config.yaml
activation: "gelu"
init_std_up: 0.026
init_std_down: 0.0
schedule: "wsd"
seq_len: 768
dataset: "wikipedia_en"
MLP neurons of a small language model. Each row is named by its layer, matrix (down: output weights) and neuron, and shows model dimensions 16-207. Each number is 128 + 24 x the weight over its row's rms, rounded and kept within 0 to 255. Numbers have three digits each.
After each neuron's rows, "raises" lists the tokens whose logits its output raises most directly, leaving later layers aside.

L4.down60:129155110138136162143130136124150125102142132063155087128144124132120159092143135124140156114168141138120116108153114100133137124107091126157157134100158149105143123149111127100090129113153133126083142081149139180127094133126164122134151167100174144158095104105109148102169127129097071112101151172108175172126117123156111143152119124095107135133122117100157106144101162126122146132139074136127117147169125148120100147094114126137103148144098138114168145118190132112125125119132114124124112080095083164121131147128104124147112119106100090161130141097144166142089135141125154129
raises: " (M", " (P", " (L", " (W", " (H"

L6.down736:121135145132098169120147127120112131104139112100117124180123108131113145128127084114131158183150116089141148118119145132114146182111114156168107115098126115142122082154135134097114133136145159139119107126145144164128140104140119093132130143161133122076134133142088118120109120113144119145086120102111099076124103104132108113139145147103136159098144129116138101137154136129140129138146113097132124126133148110159116160122144088141115124127111126108113092084116123138096101099104093125101112124143131156128147160112107156118165141168131140144130112116138170126166106115104092100
raises: "mar", "met", "mat", "par", "ma"

L4.down292:104128117099123108134105121118111121113150145163155134094126146085109147150107168153071111189085146125116099153161108123105123148088118084109140142081159155136157140104163125091117112129109177144156126075106122125172099110146135161150102108134157083165117093118139155125138119152172149112137139149160147097109113114130137134124150113135083153143107153100110159124154097142191149129103150089115080148132151088122153129190090140136145156150147109146096106085092158111131160121107120145105111110151142126107118112089099134098100179126148153109135173089128155122172136125129100160
raises: "ages", "ories", "ars", "ants", "ations=="

L7.down184:075081121102133127113143165142140142157115156157120131135125119111149128137120113156120127092147182078153154099140135115142111183152172093126152124123107129142100118120128130148120091091121117133129158104115123119126114155087099122112139138125161106140110099114160150105131103114128158113144127142113171119157135156099106132106154062104122138135112159093074108148115104167160093203102148094139154133088124143140211118131142146170134155173112127089134122151132142125160118111134144124102087119128106125102136118158162095160175166088120150125135124077155171089156119137096113096
raises: "ration", "pet", "ps", "rage", "ped"

L7.down195:113149151136139147174088178146095152109125107104086121112158179080151123125125124126117120116102094098158102126137148192101128102145122088153145131147150145114129163149112117128161109117139138129117073148149121131143131122146104116157108150131112156111089134101115142148091135160126158162158117125092154101098133124109087139132107156116138124184093106128126111060130140136158135162122103133130140132149124142128122100104131147125113087148079131123130131118149103100102137119106088130134123078151151099127147104110128113196129108143135113124157142153107144143085137107093103122
raises: "y.", "ie.", "y and", "ective", "y,"

L7.down30:140096115145113174136153143153134124141125146133142117155084088133106178153152094106108127089165142134145085128121128130114118124135086129165120090122121179190154089165118092120155109114099123128125137118101098154074121131115098120130157157110141128123102117118163131132123114138095129136117168143163081126091120108152134145126101111138177110128138146097141150159138106169150118124107102148098126141085112113165182117112095140110139089129129178091148145155134092124130125151155132072105116136123082101135113163122126067117148128154158129122141118099155104158151123138129110093
raises: "hyl", "iece", "et", "rec", "eter"

L3.down155:159049142099095119146155131145141086138114099148106101139109089122122104153131123113095146148191127132102098119129119135143133155118123158087138155197136141155128120159097134128173109123122144143098096150126154197106104124090120107146147158170151139115101128127098124116158129117107179148148112123154112143169104128154127120166137128119138100081100116149171138146110140130116159132109161066117129113174161100148173129168107133111169153130137120085151097109155121125130103140118166136132137137148153116107128171101088179095132161123159126117120087129123139113129089125168132072
raises: "ishop", " Bishop", "ishops", " Church", " Holy"

L7.down744:120144174107147132093148129160129115090127101182132090128150161133146075134145124167124105142131128116155128149098127114152148121124122169140116113155123161124140142102125137171101089107118127158089118151078147124154130111159114143113098160111151125104170172095129141099145133128115083155146153159151112133130161161162148108162114117105142115132096072140086103096125109146112122109157121101155120130150142093155098089129133137113165117156153094127112128110166149119130170121109107119168134099084167126166073154103102136119118178140106159127148141167152132118156073128119159109
raises: "ices", "ice.", "ry.", "ice", "ites"

L7.down1083:125141120119143102100152101113128124116180119131191125138099133142125169158171111104186100169117110116158150102152103112111160134103117127127132149107118158136149167153122149120106120173090107103142111098118143099150126100106128178134140110160162046142149111095154114126113145143147122097144138182173104082139111172162165169140137126153117151156146142130151152142122098172104096120126120132136138132124096127084137094085141107074159130144130136149134163139126120114122108111120134115106143116116127073151141085086122099142140167153123113084100159127144144136111139093124131136
raises: "ures", "illa", "ure", "ure.", "ura"